config = dict(
    activation='swiglu',
    norm='rmsnorm',
    norm_place='pre',
    positions='rope',
    attn_scale=0.125,
    init_std_o=0.00545,
    init_std_down=0.00545,
    optimizer='adamw',
    schedule='wsd',
    seq_len=512,
    doc_mask=False,
    steps=13172,
)
MLP neurons of a small language model. Each row is named by its layer, matrix (gate and up: input weights) and neuron, and shows model dimensions 64-127. Each number is 128 + 32 x the weight over its row's rms, rounded and kept within 0 to 255. A neuron's up and down rows have the sign that makes its largest values positive.
After each neuron's rows, "fires on" lists the tokens most often at its 100 highest values on Wikipedia text that the model never trained on. A number after a token or word is its count.

L3.gate107 [156 183  70 114 137  99 172 131 117 129 129 123 148 114 104 107 117 136 126 152 117 166  63 119  47 144  92 144 175 121 126 122  46 121 147 148 120 158 133 184 120 111  72 109 113 128 124 102  77  69 117 183 127 100  84 101 115 118  95 166 151  98 116 164]
L3.up107 [188 119 116 168 167 113 145 138 114 116 161 162 108 129 139 138 145 115 163  96 180 185 141 121 152 202 159 194 127 151 102 186 145  87 173 138 126  81 105 136 127 119 124 114 148 148 144 131  79  69 147 124 144 137 153  94  60  81 149 123 105 163 115 112]
fires on: "at " 45, "man " 21, "as " 17, "ren " 5

L13.gate136 [162 122  87  94 129  95 158 122 147  87 131 154 119 100 124 134 171 112  99 162 152 133 123 153  92 145  76 129 141 144 149 126 150 153  90 151  80  92 111 137  83 162 116 148  98 136 143 159 198 136 135  88 101 148 134  97 159 109 164 126 141 171 106 124]
L13.up136 [143 153 150 122 146 140 103 153  85 137 140 169 195 173 142 141 138 133 114  91 101 129  57 166 140 166 126 100 149 195 110 134  94 157  99 171  40 143 111 176 107 175  78 148 123 129  67 136 156  98 141 134 171 140 136 144  78 177 161 140 126  79 133 103]
fires on: "y" 27, "att" 18, "st" 10, "St" 10, "et" 4

L6.gate238 [151 131 126 170 127 108  94 124  67 146 131  98 130 143 105 137 150 122 159 119 147 103 131 118 155 136  93 139 100 143  94 142 126 195 181 141 170  63 140 131 162 175 166  61 139 166  62 126 123 141  92 126  79  97 130 117 120 167 178 126 164  63 150 168]
L6.up238 [128  92 134 108  67 117  61 148 141 168 157 141 187 107 136 167 140 172 104 109  95  74 139 146  92 189 101  95  83 106 188 119 136 113 159  80 102 128 168 105  97 161 163  73  91 125 142 130  95  58 137 173 130 133 176 132 130 160  88 168 107  74  64 185]
fires on: "based " 14, "worked " 11, "run " 7, "developed " 7, "designed " 6, "work " 5

L14.gate81 [200 177 151  88 124 185  79 110 158  95 152 179 180 105 155  62 123  88 123  90 135 110 107 122 158  62  58 113 207 139 111 102 101  92 127 163 116 114 170 156 143 170 112 143 137 169  55 136 134 145 173  92 105 122 107 138 113 143 151 168 103  87  96 161]
L14.up81 [127 122 168 175  76 184 143 133 203  83 119 128 163 117 132 141 168  96 170 154  88 140 145  75 118 105 121  71 152 165 126  90 105 157  88 192  91  97 160  79 131 167 125 142 126 125 151 164 145 116 181 162 153 119 143 111 115  83  91 180 121 149  86 111]
fires on: "K" 44, "I" 19, "D" 10, "Z" 5, "Bro" 4, "| " 4

L9.gate80 [137 108 156 140 111  91 122  40 148 130 146 156 130  45  92 153 168 159 160 168 152 102 190 148 154 126 122  92 138 178 145 153 126 127 129 110 156 174  96 136  81 158  84 151 135  74  56  99 131 104  98  99 196 193 135 161 186 155  80 129 113 188  88 166]
L9.up80 [158 222 113 146 109 119 150 135 150 105 131  83 128 203  97 157 138 158 151 132 164 126 169 144 128  93 114 145 115 179  99 155 105 149 100 117 130  76 173 129 123 132 165 153 130 133  55 147 138  79 122 135 193  99 171 234 147 143  97 123 139 150  96 168]
fires on: "ti" 18, "enti" 15, "22 " 11, "ym" 7, "sy" 7, "21 " 4

L9.gate239 [156 146 117 160  75 150 132  90 193 151 113 145  79 159 141 111  99 169 218 126 126 123 135 145 124 178 186 129 136 132 103 131 150 135 148 151 124 151 152 130 193 130 137 123 106 168 113 120 100 121 163 195 118 132 121 157 186 134 166 124  85 152 137 110]
L9.up239 [148 173 148 197  71 133 173 169  79 180  76 131  75 135 143 128 101 197 122 125 103 109 130 125 104 157 147  94  99 142 145 138 110  36 184  63 145 151 107 104 185 131 125 122 110 143 163 130 123  96 122 112 138 126  95 175 108 157 120 114 154 147 164 107]
fires on: "ed " 17, "Grand " 15, "al " 10, "it " 10, "is " 6, "ul " 5

L8.gate58 [ 91  99 106 106 148 133 181 195 146 147  92 117 173 116 169  72  80 109  98 129 164 137 109 130 130  68 132 122 136 117 105 175 151 186 165 111  96 105  63 159 163 148 125  99 127 135 136 141  83  76 117 148 110 179 172 133  80 137  73 121 145 110 109 140]
L8.up58 [ 75 160 128  96 120 146 166 101 139 153 135 147  86 146 167 145 120 127 134 177 155 144 169 177 154  87  67 127  78 111 235 162 151 189 102 179  70  76 146 177 130 179 111  80 121 140 137  86 117  91 154 121 105 154 137 102 161 109 126 134 177 144  91 146]
fires on: ". " 88, "that " 4

L2.gate146 [ 94 121 130 140  82 117  50 148  81 153 149 150 168 113  66 119 170 183 134 128 195 145 176 148 166 108 112 116 114  87  85 104 104 166  86 105 145 167 118 120 137 111 138 157 117 140  99 134 114  72 102 125  83 132 138 124 118 156 149 120 124 113 141 138]
L2.up146 [130 162  98 208 142 128 133 111 116 118 118 133 165 170  58 137 123 181 187 167 121 129 193 181 102 188 209 132 120 164 149 124 191  93 148 163 102 164 132 199 166 142 144 111  78 159 155 144 143  94 106 139 156 116 137 167 127 149 150 105  89 143  67 131]
fires on: "Reg" 26, "ij" 12, "Ind" 12, "order " 7, "+" 7

L8.gate131 [100  76  74 110 139 122 156 220 167 159 121 120 184 135 202 145 126  91  92 129 132 124 107 166 140  59 133  78 182 124 129 142 123 189 122 122  77 136 129 173 196 141  98  63 114 129 111 118 137 123 115 106 160 177 145 153  94 141 110 159 125  83 128 122]
L8.up131 [ 82 115 130 210 142 135 135 135 126 170 128 135 152 120 160 165 109 129 131 114 136 111 107 149 167 116 107 124 107 151 154 119  82 155 132 186  89 131  89 207 169 111 123  73  78 111 168  85 147 110 131 168 117 164 102 156 107 112  79 120 168 129  99 113]
fires on: ". " 81, "). " 16

L14.gate222 [137 146  70 151  92 198 138 139 124 161 161 111 146 143  85 111 134 151 183 130 132  95 117 131 151 130  94 118 134 147 145 120 124 125 166  92 118 131 181 106 163 167  84 117 176 196 102 113 125  55 156 118 146 147  81  95 155 120 182 182 106 133 100 142]
L14.up222 [132 100  75 152 119 164 127  77 140 121 113 100 121 129  69 131 161 149 189 196  99 154 105  93 161  92  80  60 103 131 135 100  97 112 111 134 113 156 199 170 148 132 182 101 138 145 131 131 123 137 136 165 112 141 156  75 125 101 126 186 127  86  86  91]
fires on: "h" 65, "H" 27, "D" 5

L8.gate101 [149 134 115 101 147 129 184 171 136  91 128  72 145 181 140 126 119  74 105 109 208 161 104 152  71 134 154 180 190  40  60 141 105 164 158  89  90  93 108 148 191  91 148  82 138 144 125 111 105 160 111 111 175 182 134 130 138 148 100 141 100 120 128 115]
L8.up101 [118 123 127 108 183  99 146 132 115 101 155  94  98 101  97  90  89 110 108 146 132 144 109 169 122  73 145 175 164 130 141 107 105 158 104  86 132 114 175 141 134 136 152 140  98 161 150  64 149 130 129 151 153 161 133 117 100 136 171 134 140 100 121  98]
fires on: ": " 29, "tion " 11, "a " 6, "ap" 4, "es " 4, "some " 4

L3.gate11 [156 126 155 118 159 130 138 119 139 196 102 150 104 126  80  93 143 117  99 135 166 109 161 116  93 167 155 106 114 100 135 116 109 191  94 100 140  49  98 180  88 145 100 139 114 113 168 168  58 115  85 126 106 123 182  76 159 155 164  84 140  94  98 126]
L3.up11 [104 147 110 157 150 198 189 113 133  94 199 121 112 129 108 101 140 166 154 132  60 116  71  61 140 116 146 166 100 140  99  89 106 155 123 157 128 121 153 180  67 172  92 131 158 100 166 142 102 144 163 163 128 149  85  60 122  82 129 147 117 136 109  93]
fires on: "Se" 31, "Del" 20, "_{" 13, "votes " 9, "sp" 6, "′" 5

L9.gate95 [163 100 119  41 170 158 147 117  98 168 120  97 161 138 213 102  83  70 124 142 198 144 125 132  92 143 133 147 123 100 154 167 128  91 123 128  98 109  95 144 122  99 106  59 153 149 142 142 102 148 167 106 142 152 137  81 123 148 140  97 140 135 114 111]
L9.up95 [177 111 175 116 174 158 123 162  36 172 100 123 149  84 202 132  96  98 130 146 210 107 107  99 128 168 183 146 107 139 128 165  78  91 132 112 120 119 103 114 121 108  46  76 154 139 177 133 142 156 124 108 112 149  83 110 122 131 160 149  95 108 173 161]
fires on: ". " 20, "s " 16, "a " 11, "ers " 9, "," 4

L9.gate60 [109 156  66 124 129 147 142  93 113 114 102 155  89 108  69  84 110  95 159 133  84 122 113  82 114 126 128 132 176 122 168 115 114 127  98 175 135 163 145  98 119 112 139 124 104  99  65 147  55 114 115 115  73  67 102 145 127 186 145 125 107 205 147 133]
L9.up60 [105 125 104 173 102 131 124  81 190 142 124 156  81 180  78 107 117 164 190 195 120 171 111  89 124  82 162 144 178 147  88 140 118 130 128  97 126  74 204 109 105 131 171 144 142 160 136 112 121 109  99 129 168 105 149 179 177  87 139 170 102 151 145 148]
fires on: "mod" 24, "ub" 12, "ob" 11, "Med" 9, "Men" 6

L2.gate198 [147 211 136 139 152  86 122 103 189  99  99 117 131 104 130  44 119 146 152 155 149 130 124 121 100 101  62 152 123 132 167 135 114 218 147 122 186 166  98  96 181 135 166  64  87 165 183  78 148 107 142  81 119 103 108 117 113 116 150 108  84 122 119 136]
L2.up198 [ 81 140 131 113 179 127 180 161 120 161  65  90 138  57 184 127  71 123 115 144 119 121 123 162 112 155  84 110  97 193 185 152 112 164 107  93 112 189 163 148 116 181 117 113 135  75 183 123 171 138  92 142 144  95 123 110 121 108 116  76 127 128 155 174]
fires on: "cer" 19, "188" 16, "enti" 15, "anti" 13, "Pro" 10, "Play" 8

L12.gate138 [104 125  96 112 148 128 134 149 123 110  94 118  78 121 155  93 123  89 150 168 157 154 129 149 120  85  53 102 142 141 136  90 107 193 111 140 134 107 150  59 127  73 112 111 142 116 102 113 157 152 118  79 156 101  86 158 108 150  78 111 173 114 114 129]
L12.up138 [162  61 198 129 180 107 101 113 150 106 168 171 180 136 163 142 182 145 176 137  93  80 142  91 140  86 129 145 166 121 114 122 163 121 131 122 131 157 143 122 186 106 177 169  76 157 122 103 180 129 131 125 114 152 143 150 191 142 165 135 108 108 138  84]
fires on: "j" 18, "el" 15, "ing" 10, "i" 6, "eb" 6, "ok" 6

L6.gate14 [150 132 138  69  84 181 133 101 123 136  23 129 139 134 148 112  98 107 136 101 172 139  68  99 110 170  91 128 102 126 160  96 124 146  99  83 162 148 116 175 115 111 101 139 130 116 159 134 119 129 139 187 118  61 146 117 103 164 132 124 142 144  89 170]
L6.up14 [101 123 122 173 121 169 151 134 139 144 116  93 145 160  87 140 106  61 144  98  86 144 131 147  72 124 138 104 179 142 138  95 153 166  20 100 119 169 144 196 105 127  95 170 164 125 116 125 162 169 145 167 101 142 117 128 130 145  96 154 107 118 109 148]
fires on: "has " 23, "4 " 11, "gen" 7, "have " 7, "6 " 4, "3 " 4

L5.gate91 [114 216 115 102 112 133 187 178  92 123 161 134 131 144 126 140 125 125 179 129 127 112 109 148 125 162 143 158 108 169 140 114 137  92 164  85 185 160 122  97 145  75 121 183 134 204 193 123 123 188  95 125 134 151 139 140 117 101 160 166  86 115 145  91]
L5.up91 [123 133  87 109  87 104 149 166  84 148 161 148 115 144  85 143  97  88 142 141 171 163  86 103 113 165  88 203 171 183 136  81 167 136 157 122 148 186 166 132 123  80 148 199 136 132 120 138 146 112 113 116  98  73 120 125 164 185 137 118  89 128 208 128]
fires on: "is " 44, "at " 16, "on " 4, "as " 4

L12.gate182 [163 148 134  95 195 181 119 107 162 136 166  80 138 121 156 121 160 176  75  94 140  85 137  50 143 116 130 124 168 104 121 172 106 200  99 169 180 121 123 118 178 121 113 117 198 116 133 109  65 132  49 160 124 135 139 120 147 129 170 125  91 148 122 121]
L12.up182 [131 116  91 115  90 170 131  64 116  74 183 124 158 111 179 137 124 162 120 154 123 100 153  54 143  95  75 113 145 111 149 126  59 123 154 159 150 144 120  61 131 112 154  87 123 162  82 124 152 149 155 154  98 108 123 168 130  89  86 151  76 105 128  87]
fires on: "o" 37, "av" 9, "fer" 8, "requ" 6, "ar" 6, "′" 5

L2.gate144 [128 177 148 147 154 150  99  76 121 165 189 132 125 150  71 140 198 148 127  92 164 145 142  37 152 176 139 112 182 169 156 129 117 115  75 189 140 159 163 150 207  97 124 139 115 121 167  96 169 143 139 127 115 118  44 173 159 106  93 157  93 143 110 104]
L2.up144 [ 88  92 123 125  34  89 149 121 150 152  82 130 104 144 139 130  84 192 135 119 129 135  54  88 125 165 184 123  81 171 137 158 125  78 154 147 141  99 149 176 105  85 179 172 145 150 100 175 126 131 128 127 148 109 109  94 155 145  87 137  61 167 105 149]
fires on: "two " 31, "under" 16, "181" 9, "182" 9, "there" 8

L13.gate196 [ 99 145 134 190 167 116 124 137 163 114 131 114 133  50 160 128 135  88 106 157 126  75 141 144 102 179 140 121 110 105 144 162 158 136  94  68 141  90 121  77  58 119 137  93 146 122 140 109 101 156 163  70  39 135 116 119  91  93 111 135 166  82 170 115]
L13.up196 [174  98 126 114 206 142 115 126 137 180 124 141 151  86 149 117  86 160 161  77 175 109  67 183 118  96 117 100 179 158 143 157  93 110 160 126 170 143 178 104 104 162 105  96 145  66 101 150 139 138 146 162  95 202 122  98 136 100 133 198 151 159 174 150]
fires on: "G" 12, "T" 10, "St" 10, "eb" 9, "t" 8, "bl" 7

L9.gate53 [118 134 108 133  48 145 115 116 139 150 144 105 109 136 141 170 148 127  68 150 120  92 107 110 148 138 137 177 166  91 114 143 105 126 125 113 138 168 174 122 109 122 153 170 111 171 182 110  97 115  55 116 113 108  95 102 102  99 162 113  83 130 162 111]
L9.up53 [103 109 154  98  95 167 194  94 109 101  74 161 106  73 208 123 149 129  79 106  87 146  99 129 150  75 131 166 132 140 134  88 137 126  80 103 125 133 121 156  63 207 111 101  98 128 124  84 134  78  91 119 141  80 105 125 127 126  71  72 111 167 193 158]
fires on: "gr" 31, "prom" 10, "hon" 9, "gl" 8, ": " 8, "gradu" 5

L8.gate160 [134 141  80  87 115 129 143 165 160  45 109  86 124 149 100 120 195  69  91 107 130 130 144 191 125 119  85 114 151 206 113 106 113 148 113 118 194  93 146 144 120 157 210 118 138 144 119 159 125 115 136  80 103 130 131 106 132 112 121 126  80 136  75 142]
L8.up160 [104 108 129 129  76 126 183 146 141 135 156 127 141  30 115 102 155 152  92 106 121 149  76 158 105  43 118 109 127 117 144 143 119  77 133 134  83 117 128 149  54 177 112 114 167  81 132  54 141 156 115  76 164 109 175 142 102 107  89  86 110  72  94 133]
fires on: "ath" 28, "was " 26, "ames" 9, "were " 4, "history" 4

L14.gate212 [110 130 162  51  84 127 168 102 151 106  77 188  95 125 191 138 149 125 179 122 136 153 153 166  65 123 109 103  97  82 116 165 100  97 143  98 193  87 155 189 115  91 147 160 145 131 122  96  76 126 127 160 113  95 107 122 106 154 142 134 137 132  99 157]
L14.up212 [140 153 122  66 134 105 168 126 160 109  81  60 142 110  96 119 174 135 147  98 168 221 174 126 104 130 143 103  71 147 162 105 102  94 129  94 150 136  71 142  83 169 147 146 171 119 150 140 140 181 123 120 162 144 162 137 135 151 137 124 116 120 133  92]
fires on: "i" 41, "ari" 8, "ai" 7, "mi" 6, "Mi" 5, "ori" 4

L2.gate135 [149 135 120 116 160 161 104 201  88 131 124 190 122  77 226 119 110 140 120  82 131 151 162 108 125 160 125 159 106 111 108 181 179 124 136 143 135 128  85  94 118 187 124 143 134 142 186 142 127 127  79 125  98 118 170  89 169 139 159  82 142 105 150 111]
L2.up135 [116 121  99 135 139 118 130 165 115 102 133 164 130 215 120 101 107  89 181 188  81 131 128 162 145 131  91 172 158 137 106  89 105  50 112  84  63  63 128  94 140 211 133  72  90  66  95 118 149 124  90 147 182 121 142 130 110 149 101 182 118  96 117 141]
fires on: "in" 47, "ft" 10, "wor" 10, "game" 5

L12.gate249 [112  79 173 197 137  95 146 133 133 107 124 172 111 166 122 186 112  63 127 109  70 149 123 146 124 121 120 100 147 108 145 142 102  87 127 200  95 185 174 103 135 118 134 156 137 153 113  97 141 104  88 145 167 116  71 139 146 204 119  51 103 127 133 171]
L12.up249 [126 143 121 118 108 131 100 111 113 119 124 135 203 197 123 105 174 165 154 140 117 187 143 162  98 141 140  76 145 200 103 190 100  79 156 153 148 151 135 130 130 118  93 175 131 121  84 101 128 127 180 138 159 116 110 155 132 140 101 112  88 116  88 190]
fires on: "a" 30, "y" 23, "ti" 19

L3.gate83 [216 177 151 127  94 190 172 126 146 145 165  87 154 119 194 145 105  99 129  97 119 128 167 137 132 115 112  77 152 122 127  99  74 129 109 137 110 142 171 118 165  89 152 170 122 117 131 117 111 124 127 111 104 111 144 159 141 138 186  73  75  92  97 148]
L3.up83 [157 161 154 136  42 148 102 148 158 160 179 132 117 116 190 109 121 129 103  73 129 124 143 131 108 189 125  88 156 108 122  77  83  86  64 148 108 141 187 147  77  87 130 126  94 150 146  86 133 120 144 111 142  75 121 180 143 150 207  86  96 106 150 117]
fires on: "/ " 63, "equ" 11, "of " 7, "Win " 4, "ease " 4

L2.gate101 [123 114 105 156 159  98 135  63  93 171 130 140 155 140  81 128  63 133 116 143 143 139 135  59 187 107 117  92 140 173 130  62  89  53 126 119 182  98 126  63 127  85 157 144  89 160  91 169 185  75 136  95  47 100  86 146 139 150 129 102 147 180 108 153]
L2.up101 [111  92 121  97  98  56  90  70 163  93 141 121 112 136  54  86  87 129 134 116 139 159 153 124 122 139 136 155 102 155  88 129 123  99 148 171 179 109 136  93 159 124 149 140 121 114  84 144 185 166 102 122 121 115 109 152 141 151 174 148  81 129 111 122]
fires on: "air" 15, "ue" 12, "Region" 11, "doc" 10, "commun" 7

L14.gate15 [128 187 159 169  81 148 131 136 167 148  81 141  91  70 144 146 145 168  66  30 192 103 162 100 159 153 152 128 140  96  54 153 157 148 163 197 116 104 127 163 174 153  69 126 142 140 186 150  63 157 129 160 108 107 157 145  92 196 108 111 155 215 166 118]
L14.up15 [117 170 177  90 198 202 168  86 145 102  73  39 117 111 109 144 189 138 128 113 111 165 180 158 125 104 118 160 119 125 145 123  76 102 110  70  83 142 152 119 142  30 119  96 119 179 137 132 137  93 125 133 147 149 132  80 120 143 156 102 174 137  59 117]
fires on: "| " 26, ", " 12, "pres" 7, ": " 5

L13.gate45 [177 136 101 164 133 142 104 125 164 129 141 165 210 187 130 133  96  81 126 130 150 127 108  51 167 108 131 132 109 151 123 197 149 113 123 129 135 182 109 113 146 169 160 128  99 171 141 105 133  93 165 102 156 234 123 130  81 196 176 119 156  99 124  62]
L13.up45 [ 96 159 126 160 131 115 104 143 153 188 159 178 137 125  72 147  60 111  57 181  90  90 108 121 163 164 123 124 132 111  67 137 110 124 101 100 123  90 121 127 169 118 112 160 180 141 141 123 136 135 150 113 195 178 103 130 139  99 128 119 140 167 104 128]
fires on: "ur" 17, "1" 16, "th" 13, "fir" 7, "fin" 7, "2" 6

L14.gate3 [148 188  76 101 193 144 115  94  93 159 122 122 150 201 128 121 135 127 132 102 135 123 141  75 125 115 102  53 120 122 109 139  82 132  97 153 169 188  85  96 165 183 139 137 109 112 107 100  70  79 133 123 187 144  95 106 105 153 126 158 138 108 139  85]
L14.up3 [103 122 124 134 121  67 147 130 161 125 116 142 149 136 140 137 161 173 144 190 145 140  98 132 118 161  96 150 132 185 104 176 165 160  67 156  62 114  97 124 128 178  86 148 178  92 141 150 122 166 152  94 167 113  79 117 106  82 103 119 129 207 139  80]
fires on: "1" 38, " " 24, "e" 8, "2" 5

L4.gate234 [ 94 145 115 142 134 177 159 178  96  96 190 143 103  70  89 122 157  74 167 119 144  79 183 175 123 115 122 127  71 227 134  95 123  83 152 104 129  90 125 155  58 157 128  74 148 137 139 132 100 132 143 117 100 121 147 161 141 114  72 145 102 152 156 134]
L4.up234 [154  95 170 100 126 151  83 132 132 162 155 129 124 158 246 159 162 107 171 167 193 148 151 114 135 107 144  82  74 153  93 146 168 147 176 104 146  99  89 176  91 156 169 106 158 130  99 111 136 136 148  88 135 114 127 127 141 170  99  91  79 122 117 153]
fires on: "art" 27, "Govern" 15, "part" 10

L10.gate199 [113  92 147 157 132 142 118 163 180 127 118 139 132 156 151 120 135 114  68 152 106 142 169 131  88 200  92 157 112 116  58 163 112 122 164 113 145 138 130 152 114 136 121 136  99 167  94 102 122 148 140  16 113 144  65 160 167 135 143 149  80 120  70 111]
L10.up199 [131 150 175 203  80 139  79 126 159 166 152 158  60 155 158  41  84 148 126 165 175 119  93 114 142  43 141 127 116 166 101 111 115 134 139  99 145 166 113 109 104 132 111 135 105 109 103 133  88 108 153 119  99 151 169  78 135 163 229 114 129 122 111 104]
fires on: "Best " 27, "/ " 26, "(" 11, "ed " 5, "Top " 5, "and" 5

L2.gate10 [123 161 100  99 123 135 138 128 147 147  40 100 143 133 109 192 183 125 120  79 158 165 106 134 173 127 106 136  91 111 126 162 125  70 187 142 193 117 134 112 104 106 189 146 178 168 169 113 100 108 174 114 177 110  77 128 165 115 120 142 126 120  98 139]
L2.up10 [118 129  96 118  72 103 137 104 172 142  94  83 160 131 114 132 137  77 130 113 200 125 136 110 134 128 123 154 136 146 113 131 149  65 125 103 135 150 120  92 136 126 163 132 148 150 121  77 106 139  90 171 147 116 176 199 154  99  70 161  58 134  89 121]
fires on: "ter" 81, "last " 12, "Sci" 4

L12.gate200 [115 158 173 168 103 133 138  86 126 117 133 131  91 146 107  73 107 151  86  87 183 168 198 172 103  86  99 170 111 133  70 144 155  89 128 144 124  97 131 168 170 107 127 138 129  80  91 133 146  74  91 154 133 121 163 122 117 146 141 102 164 121 138  71]
L12.up200 [ 99 107 144 131 137  94  98 104 132 195 116 172 121 132 141 136 134 194  83  78 163  99 122 121 180 140 128  81 192 148 107  89 141 114 146 143 128 151 129 107 149  97 139  64 106 114 114 106 158  61 138 127  80  40 152  98 162 133  86 170  74 140 140 185]
fires on: "al" 37, "I " 7, "y" 6, "m" 6, "." 5, "ver" 5

L9.gate135 [163 152 133 118  80 118 122 102 116 164 139 207 108 193 150 145 103  70 141 105 124 118 146 138 175 125 113 136 175 112 118 103  79 151 139 116 132 156 108 139 100 183  95 121  93 115 172 137 122  81 100 165 155 138 185 112 104 133 121  87 103 189 107 149]
L9.up135 [121 129 143 129 103 117 142 112  63 137 138 140 174 172 116 158 123 136 148 118 163 112 152 172  53 101 146  91 103  87 194 116  98 119 130 113 126 125  64 169 118 138 102 155 107  93 173 129 165 130 108 125 152 170 157 105  87 154 143 134 133 131 105 153]
fires on: ", " 57, ": " 7, "s " 5, "/ " 5, "western " 4

L5.gate37 [128 140 113 121 152 132  99  84 100 173 102 114 127 150 151 149 108  82 121 134 146 114 135 140 105 154 153  71 115  94 193 194 124 176 150 190 139 120 143 149 148 130 117 115 113  77 170  95 166  74 125 145 104  97 134 147  94 153 160 125 190 115 102 138]
L5.up37 [174  86 173 150 126 115 150 147  93 169  69 115 149 131 144 140 114 136 130  71 162  99 134 100 135 114  34  99 141  95 145 117 117 135 104 139 147 156 169 109 122  72  49 165 132 116  76 170 170 133 153 147 164 130 129 121 146 110  31 185 142  59 157  97]
fires on: "States " 29, "US " 6, "fully " 5, "China " 4, "eign " 4, "ics " 4

L4.gate118 [126  47 147 156 139  71  90 184 108 150 110 158 125 141 133 166 148  87 114 116 209  76 150 153 130 196 100 118 120 131 122 134 107 165 172 140  69  96 118  52 107 121 150 114 140 115 116 156  68 153 106 120 101 138 174  81 100 161 135 124 146  27 143 158]
L4.up118 [111  84 131 143 110  80  59 117 117 146 131 132 143 123 123 145 189 117 124  66 218 109 153 124  99 179 148 106 107 133 124 130  66 164 146 139 123 177 141  47 129 147 169  97 108 112  74 134  88 123 125 162 110  95 174 154  66 134 166 124 159  70 109 133]
fires on: "work " 12, "year " 11, "playing " 9, "worked " 9, "served " 9

L2.gate115 [149 110 186 138 121  98 128 145 202 143 188 116 127 192 138  75 120 156 110 135 106 151  95 170 141  94 126 111 155 120  75 158 156 165 168 164 155 171 176 157 170 146 166  88 112  94 117  78 105 169 136 200  92 188 135 152 182 103  72 144 120  90 161 151]
L2.up115 [131 130 122 147 122 130 121 212 126 147 108 169 143 153 149 136 178 108 165 114 143  82  45 133 112  88 140 215 183 121 144 136 138  44 156 158 149 109 122 136  87  55  61 152  86 124 130 151 100  97 129 126 132 150  89 171 153 161 120 131 193 166 142 117]
fires on: "mar" 38, "pre" 13, "adv" 11, "class " 9, "und" 8, "Division " 5

L12.gate133 [131 132 150 115 105 148 125  99 179 126 123  60  90 112  94 121 128 170 122 123  68 187 132 115 123  84 114 111 156 110 110 143  78 127 141 164 119 120 137 143 109  76 119 151 148 193 159  95  96  55 127 117 155 146 134 101 105 123 145 152 155 134  82 163]
L12.up133 [117  35 104 145 136 122 162  78 125 142 108 104  94 103  98  93 136 149 170 160  93 115 154 113 102  94 127 223 117  77  95 162 194 115  95 109  95  78  88  81 154 103 122 115 150 100 158  84 110  85 154 187  78 126 122 113 100  52 100  79 155 217 147 182]
fires on: "of " 50, "at " 23, "ort " 4

L2.gate60 [130 196 136 140 133 166 124 144  42  68 126 148 104 123 157 121 107 188 171 132 107  91 141  10 117 182 130 115 122 108 143 170 127 101 128 141 134 131 118 145  41 156 205 140 112  99 175 164 116 181 132 151 128 122  71 141 135 140 176 109 117 150 122  92]
L2.up60 [135 144 200 138 114 135  99 163 144 176  76 153 105 162 169 156 104 132 123 156 112  96 119  75 147  87 155 115 147 102 166  92 159 131 127 142 170  55 125 178 116 131 128 104  81  91 108 104 123 107 141 112 107 129  96  95 101 110 150 124 193 188 152 109]
fires on: "ath" 15, "”" 15, "z" 9, "Hor" 7, "Met" 7

L9.gate148 [142 124 118 148  90 164  97 131 107 158 189 147 180 165 131  93 123  88 191 138 156 138 201 139 170  96 119 104 117 119  65  96  67  78 182 171 150 173 112 125  99 139 138 123 134  64  99 109 156 147 130 159 130 117 124 132 124 163 140 136 141 129 126  82]
L9.up148 [151 114 136  95 106 103 110 148 123 175 154 172 176 124 113 105 169  55 118 168 138 176  84 166  86  83 148 128 165 113 152  80 135 175 149 134 125  96  85  87 105 140 131 147 183 157 114 166 152  80 149 159 148  98 102 133 140 122 192 186 172 150 138 168]
fires on: "his " 25, "s " 9, ", " 7, "died " 7, "was " 7, "ved " 5

L10.gate238 [157 163 163 141  83 134 117 144 108 131 148  95 104 129 134 134 112  81 122  71 111 208 109 140 145 109  66 101 144  92 106 169  98 248  61 200 142 161 167 122 172 102 126 130 210 137 121 129 118 113  96 113 122 122 181  84 148 106 143 167 154 189 140 100]
L10.up238 [138 120 139 116 113 161 208 127 126 124 145 136 150  25 184 135  71 185 135 161  90 142 138 112 162 164  62 124 132  65 119 140 120 115 128  85  81 138  67 164 177  40 157 105 196 123 153 142 107  80 137 129 159 166 145 131  85 152 165 138 142 112 151  75]
fires on: "from " 25, "for " 19, "to " 14, "between " 11, ": " 6, "| " 6

L6.gate88 [112  90 197 114 115  95 115  91 140 174 115 139 143 132 166 163  88  74 119 162 120 101 147 147 127 131  78 109 180  80 119 133 195 139 175 146  87 115 104 147 143 120 123 117 152 110 114  97 154 112 141 150 137  88 102 134 123 105 170 208 117 125 137 109]
L6.up88 [155 148  33  86 107 157 145 144  98 112  38 161  67 116 132 152 125 120 126  88 130 178 139 132 123 124  68 157 111  90 138 154 127 185 160 152 166 131 194  77 184 133 113 163 129 122 124 169 197 165 137 169  93  87  76 148 160 128 187  94 152  79 102 120]
fires on: "S " 33, "US " 7, "fully " 5, "0 " 5

L10.gate121 [132 171 110 150 128 144 161 116  86 132 118 115 111 172 133 146 143 146 146  82 152 136  66 121 178  64 109 168 142 129 136 177 106 174  49 132 190 137 105 122 115 165 145 136  92 148 154 107 177 113 138 161 167 169 171 107 117 160 166 127 102 110 104 135]
L10.up121 [117 197 185 123  90 113 126 110  84 103 156 183 126 132  96 139  91 120 156 128 171 169  91 119 156  68 111 117  40 126 133 133 100 115  66 120 153 148 129 138 108 162 121 153  90 128 135 130 139 100  85 200 160 144 192 131 168 124 121  80 126  98  80 165]
fires on: ", " 25, ": " 14, ") " 9, ". " 6, "a " 6, "e " 5